python train.py --d_model=320 --n_kv_head=8 --attn_scale=0.177 --bias="none" --init_std_up=0.0214 --optimizer="adam_variant" --seq_len=512
MLP neurons of a small language model. Each row is named by its layer, matrix (up: input weights; down: output weights) and neuron, and shows model dimensions 144-239. Each number is 50 + 10 x the weight over its row's rms, rounded and kept within 0 to 99.
After each neuron's rows, "fires on" lists the tokens most often at its 100 highest values on Wikipedia text that the model never trained on; "fires before" lists the tokens most often just after its 100 highest values on Wikipedia text that the model never trained on.

L6.up641:42 38 63 47 47 37 54 46 47 49 59 44 48 57 42 27 63 45 65 67 56 64 36 54 53 57 59 30 62 36 60 39 52 37 51 47 34 54 25 61 60 31 39 62 37 40 55 48 35 47 42 37 64 48 52 61 45 45 55 33 58 52 57 50 55 51 45 60 38 46 37 56 45 53 46 52 47 37 41 55 51 38 58 44 43 54 42 36 50 52 64 61 62 62 57 65
L6.down641:45 53 42 48 33 38 59 54 59 56 44 52 64 39 44 62 52 36 56 44 64 49 42 54 63 57 34 49 56 50 31 47 39 50 51 50 55 45 42 50 83 57 72 40 52 58 41 54 47 40 51 48 55 59 50 33 78 31 44 44 50 68 65 57 42 54 52 54 58 53 44 44 33 48 46 41 68 40 47 68 44 40 70 49 59 63 64 53 69 47 53 48 51 53 42 53
fires on: "'", "ub", "way", "s", "ill"
fires before: ",", "\n", "s", "lic", "l"

L7.up1225:44 50 51 50 56 48 49 52 67 50 68 47 39 40 59 33 73 45 35 53 38 65 59 44 44 49 41 53 49 45 34 41 53 39 38 55 33 62 66 51 54 52 44 44 44 49 51 38 47 54 59 50 46 64 54 33 48 37 54 36 66 61 60 52 55 61 43 67 64 55 27 58 44 49 63 43 48 55 33 54 51 52 55 71 52 46 46 54 51 43 59 43 45 62 28 48
L7.down1225:35 57 52 51 32 45 39 39 42 39 41 51 42 40 59 39 45 58 67 45 55 39 50 55 55 53 55 58 60 54 48 49 25 31 60 36 55 36 47 45 54 43 41 46 71 40 58 40 47 44 36 60 58 38 39 51 70 44 43 50 44 62 58 28 42 62 53 64 54 34 39 54 47 60 65 61 44 51 51 56 48 56 54 28 45 34 45 41 43 50 41 46 52 54 57 47
fires on: "'", "C", "st", "ography"
fires before: ",", "\n", " ", " ("

L6.up1023:58 56 39 37 47 43 44 50 49 53 46 51 42 23 59 62 52 43 44 39 55 48 39 53 38 54 60 42 45 57 42 57 43 54 38 56 55 44 52 44 66 33 54 50 50 27 54 51 65 52 34 67 44 61 62 46 45 74 52 57 26 63 56 51 69 46 57 47 52 58 59 47 42 34 39 52 65 52 33 64 51 44 44 75 35 55 52 43 50 45 63 42 51 39 52 48
L6.down1023:52 52 46 51 53 51 45 61 52 34 40 45 42 42 57 75 65 61 59 49 53 85 62 63 55 45 51 77 53 59 61 46 45 57 51 46 55 40 61 55 34 45 41 47 52 48 56 33 44 55 37 62 66 58 47 32 57 57 57 54 60 30 36 50 51 64 41 53 43 47 45 50 61 51 56 37 58 39 52 27 40 39 62 37 48 34 58 64 48 45 53 54 51 47 49 60
fires on: " 0", "ce"
fires before: ".", " &", " |", "-"

L3.up175:45 43 59 57 64 36 50 47 50 46 42 48 34 49 57 50 36 66 44 57 53 48 47 48 63 45 42 28 46 42 59 39 37 72 68 51 47 64 38 55 60 42 73 50 44 66 37 49 56 40 47 52 26 39 35 58 39 69 59 36 51 56 51 49 42 61 36 51 67 47 57 56 35 59 33 42 42 65 58 81 38 66 50 59 70 49 51 54 62 52 53 63 40 48 42 56
L3.down175:28 52 42 42 46 57 34 63 51 38 35 57 63 53 64 61 39 49 51 51 43 48 43 59 61 47 54 72 39 33 55 47 38 59 61 69 45 40 50 49 61 62 29 60 48 54 48 52 60 52 59 29 47 48 59 47 59 47 54 65 47 42 46 40 53 63 44 50 53 37 58 55 43 59 62 44 49 57 46 44 39 52 51 51 54 33 47 42 60 56 36 64 45 67 31 48
fires on: "N", " 0", " may"
fires before: ".", " |", " ", "e", "or", " 1"

L6.up982:43 51 59 44 51 50 43 51 47 56 40 48 44 46 28 48 57 57 31 60 62 34 47 45 44 38 44 78 57 44 62 61 55 48 52 61 58 67 50 45 32 47 46 52 32 62 42 55 52 61 46 57 45 36 47 46 51 60 51 34 57 66 48 49 29 20 74 53 37 64 50 39 56 36 51 46 51 56 53 48 47 40 50 52 57 35 50 58 48 52 62 47 36 38 28 61
L6.down982:31 39 53 53 52 32 47 39 48 59 72 65 62 32 57 58 62 48 37 52 51 32 52 43 62 48 36 51 48 52 50 62 51 50 68 72 35 44 62 58 49 53 45 38 62 57 53 53 55 44 47 57 65 44 41 64 49 44 38 55 67 52 46 53 44 49 47 43 49 56 49 52 49 54 43 44 57 62 41 32 49 49 48 70 50 54 39 46 57 51 52 59 43 31 54 57
fires on: "'", "ff", "pp", "s"
fires before: "s", "i", "air", "t"

L6.up296:55 51 55 53 50 40 45 46 54 45 62 60 50 46 45 50 46 54 53 43 56 27 76 49 39 42 44 46 50 35 29 50 40 39 44 42 47 41 65 55 58 49 28 45 60 62 53 53 43 50 56 71 63 44 45 22 50 43 50 44 34 46 32 53 67 54 40 53 52 39 43 38 45 40 40 57 45 51 19 51 42 49 45 48 38 49 42 47 71 70 52 38 30 42 60 58
L6.down296:47 51 50 43 78 21 61 30 60 57 56 46 49 54 58 51 51 45 52 28 41 57 52 63 51 59 51 54 51 51 45 62 47 37 56 49 64 48 49 49 32 49 52 47 57 38 52 54 38 46 30 72 49 47 55 35 50 52 18 67 48 55 53 74 50 54 36 37 53 45 54 51 68 39 48 48 47 35 37 56 49 59 40 53 50 27 64 59 53 46 27 35 55 56 48 56
fires on: " 0", "0", "53", "19", "ic"
fires before: ".", " |", ")", ";", "-"

L6.up199:67 50 47 55 42 52 47 53 45 54 39 34 31 56 73 32 46 33 51 55 48 53 45 55 55 60 58 36 37 47 50 35 45 55 49 56 47 46 42 54 62 28 41 56 41 50 47 17 42 46 63 68 69 53 56 61 40 57 41 57 43 50 46 49 48 53 34 53 60 62 49 50 57 35 58 44 67 48 52 48 40 31 44 50 58 44 52 41 51 43 58 49 71 60 40 50
L6.down199:46 51 56 56 51 65 41 41 37 50 40 65 57 49 51 73 50 55 58 45 43 48 28 54 54 52 37 50 50 54 47 75 41 45 46 35 38 58 56 42 41 55 67 44 61 55 76 49 51 55 56 49 58 59 51 47 45 49 56 47 60 63 43 63 71 53 51 66 47 52 58 67 43 41 60 47 46 59 47 56 63 56 69 43 53 59 61 44 52 49 62 64 48 56 44 64
fires on: "'", "’", "ad", "ja", " League"
fires before: "s"

L3.up762:56 34 44 58 55 49 55 52 55 53 37 52 38 44 44 33 41 47 67 48 53 47 45 55 54 55 70 46 53 40 53 43 56 52 55 56 44 45 62 58 58 58 72 50 56 44 56 54 53 66 40 43 36 56 40 58 53 53 44 56 59 39 57 48 50 44 45 55 41 65 33 39 56 52 56 44 17 53 47 69 39 56 41 52 74 48 37 65 51 53 74 51 52 52 35 24
L3.down762:24 37 40 36 63 63 55 38 53 64 62 62 64 57 49 50 69 37 36 40 40 63 33 45 50 41 57 63 64 54 62 36 59 30 57 36 41 51 40 48 26 54 47 57 44 58 46 65 67 65 62 52 42 73 51 70 43 56 37 48 41 47 36 58 49 50 68 34 46 56 59 47 51 67 75 56 42 66 42 53 46 47 30 39 49 49 39 57 54 59 61 44 36 47 68 52
fires on: "ci", "it", "ff", "ion", "mm"
fires before: "al", "et", "and", "er", "r", "ology"

L3.up557:48 44 51 56 34 54 63 52 44 52 31 56 25 37 58 34 49 62 54 73 53 65 54 47 59 41 50 40 49 46 45 61 37 52 60 68 47 48 34 41 26 40 43 62 50 45 48 54 58 58 54 52 36 45 38 54 45 42 55 57 62 61 45 48 44 57 41 54 51 55 35 35 43 37 34 51 45 55 55 44 63 55 41 49 50 34 64 45 60 55 69 47 25 59 44 49
L3.down557:50 65 45 36 50 42 51 41 51 61 54 44 53 53 49 56 65 46 35 60 40 54 40 63 58 45 51 49 62 44 54 50 42 61 57 64 54 41 34 56 53 48 41 55 54 47 50 28 39 56 52 58 35 53 56 69 40 35 52 53 34 52 63 51 53 43 59 53 53 36 56 42 40 42 47 55 40 65 51 56 43 48 49 48 53 58 51 60 42 59 52 43 51 63 38 50
fires on: " sign", " research", "mm", "en", "ci"
fires before: "ed", "and", "al", "th", "ing", "et"

L6.up601:48 54 50 67 30 51 55 47 60 49 28 39 32 45 46 59 49 42 35 51 51 60 61 39 51 58 40 47 38 33 44 68 50 48 50 53 29 34 59 42 23 64 52 53 49 64 47 78 54 52 41 48 27 76 60 48 67 50 46 58 40 58 63 49 50 38 49 33 45 50 51 29 51 52 43 42 73 40 56 35 45 56 40 54 71 32 41 38 55 54 38 71 54 58 44 60
L6.down601:56 36 45 55 57 58 49 41 32 55 43 54 59 52 50 59 39 47 54 52 60 39 70 48 50 70 42 59 51 55 52 52 51 58 55 61 33 38 47 38 20 48 33 38 45 53 47 61 55 58 54 51 58 61 42 47 63 63 64 52 64 38 31 46 42 41 37 40 45 48 55 34 34 39 52 50 42 61 52 49 49 44 43 55 47 68 44 56 51 38 44 55 46 48 42 46
fires on: "er", " 0", " (1", "field", "ner"
fires before: "n", " &", "-"

L6.up297:60 48 44 66 58 57 39 46 49 52 41 42 48 60 60 42 62 58 53 64 55 49 48 40 41 42 42 49 41 42 47 52 42 51 51 48 55 63 41 52 42 45 46 47 35 51 52 49 63 55 53 64 48 51 56 61 47 66 50 38 36 62 54 49 52 59 51 58 58 47 52 37 56 44 54 49 51 48 65 37 43 56 26 47 53 52 47 61 34 65 66 34 66 43 53 53
L6.down297:48 52 54 61 55 36 31 36 42 69 44 58 47 43 39 54 52 49 40 59 49 45 52 67 38 56 45 45 49 52 51 60 35 52 59 70 55 66 42 40 63 40 51 51 47 48 47 50 37 57 46 53 62 55 44 61 58 45 62 54 32 68 57 58 41 65 46 50 51 54 41 34 39 29 60 39 47 51 39 57 25 43 59 61 44 74 46 41 53 49 50 62 62 66 24 57
fires on: "'", ".", "av"
fires before: "s", "m"

L3.up939:70 27 47 48 33 53 48 45 40 53 63 43 46 54 60 44 59 47 59 58 56 34 49 48 55 46 41 47 59 41 65 79 53 53 60 56 43 45 42 58 66 49 65 48 48 53 47 55 36 59 52 64 58 56 56 60 43 10 40 47 59 37 53 48 67 57 71 55 45 40 43 61 59 52 60 50 43 40 45 51 35 38 44 51 60 46 50 51 41 29 52 51 51 41 42 65
L3.down939:41 53 29 51 41 52 45 42 47 55 35 40 55 44 48 43 49 50 55 47 47 62 57 35 50 36 55 65 52 62 63 43 56 41 42 44 43 50 44 39 35 45 59 44 44 52 40 48 60 49 36 58 50 49 51 40 51 58 44 32 39 48 56 61 50 46 46 54 55 38 59 37 53 50 49 59 54 37 44 50 43 41 47 51 71 65 58 60 65 41 56 52 42 46 48 47
fires on: "'"
fires before: ",", "s", "\n"

L6.up942:56 55 48 71 56 38 38 41 48 49 63 24 41 64 60 43 35 53 53 53 38 49 54 44 80 35 57 49 50 44 45 45 56 55 56 41 57 66 46 45 51 49 46 58 51 72 45 41 46 48 35 55 64 59 57 51 53 64 55 50 49 62 54 48 48 51 50 46 44 51 50 44 45 54 66 56 43 49 46 43 34 42 44 38 45 58 54 49 27 45 60 58 72 49 56 51
L6.down942:48 47 47 44 64 40 46 44 48 65 54 60 51 62 29 62 46 51 33 44 41 41 54 57 49 60 35 43 45 60 46 71 44 52 56 46 51 80 39 63 33 47 57 28 66 45 57 48 41 47 57 46 43 60 46 40 52 53 71 34 28 75 41 48 48 53 49 50 42 31 55 34 52 54 53 55 37 66 34 47 45 34 40 56 42 49 65 43 61 43 54 59 48 65 30 56
fires on: "'", "’", ";", " vote"
fires before: "s", ","

L11.up556:56 41 57 51 49 58 63 48 67 44 48 50 33 61 35 61 58 52 37 58 51 49 44 43 58 55 61 39 45 70 45 50 43 51 52 81 28 40 40 49 66 57 55 55 44 65 59 51 58 74 54 62 48 52 56 54 41 69 57 34 42 62 27 52 37 48 54 58 55 44 50 20 55 47 58 56 35 72 48 50 52 55 54 55 50 59 47 56 51 64 64 35 43 63 52 40
L11.down556:44 46 35 52 61 36 59 44 58 41 46 56 59 32 57 40 42 43 59 37 63 48 55 28 37 52 45 43 55 38 63 38 44 24 54 27 46 46 53 54 33 43 58 50 37 37 55 58 54 33 47 66 38 42 49 48 28 40 49 47 68 47 50 47 56 75 43 47 50 47 46 70 43 53 64 52 47 40 39 51 40 49 51 54 55 38 44 56 42 54 44 57 53 59 53 42
fires on: "'", " |", "n"
fires before: ",", "\n", " |", " S", ";"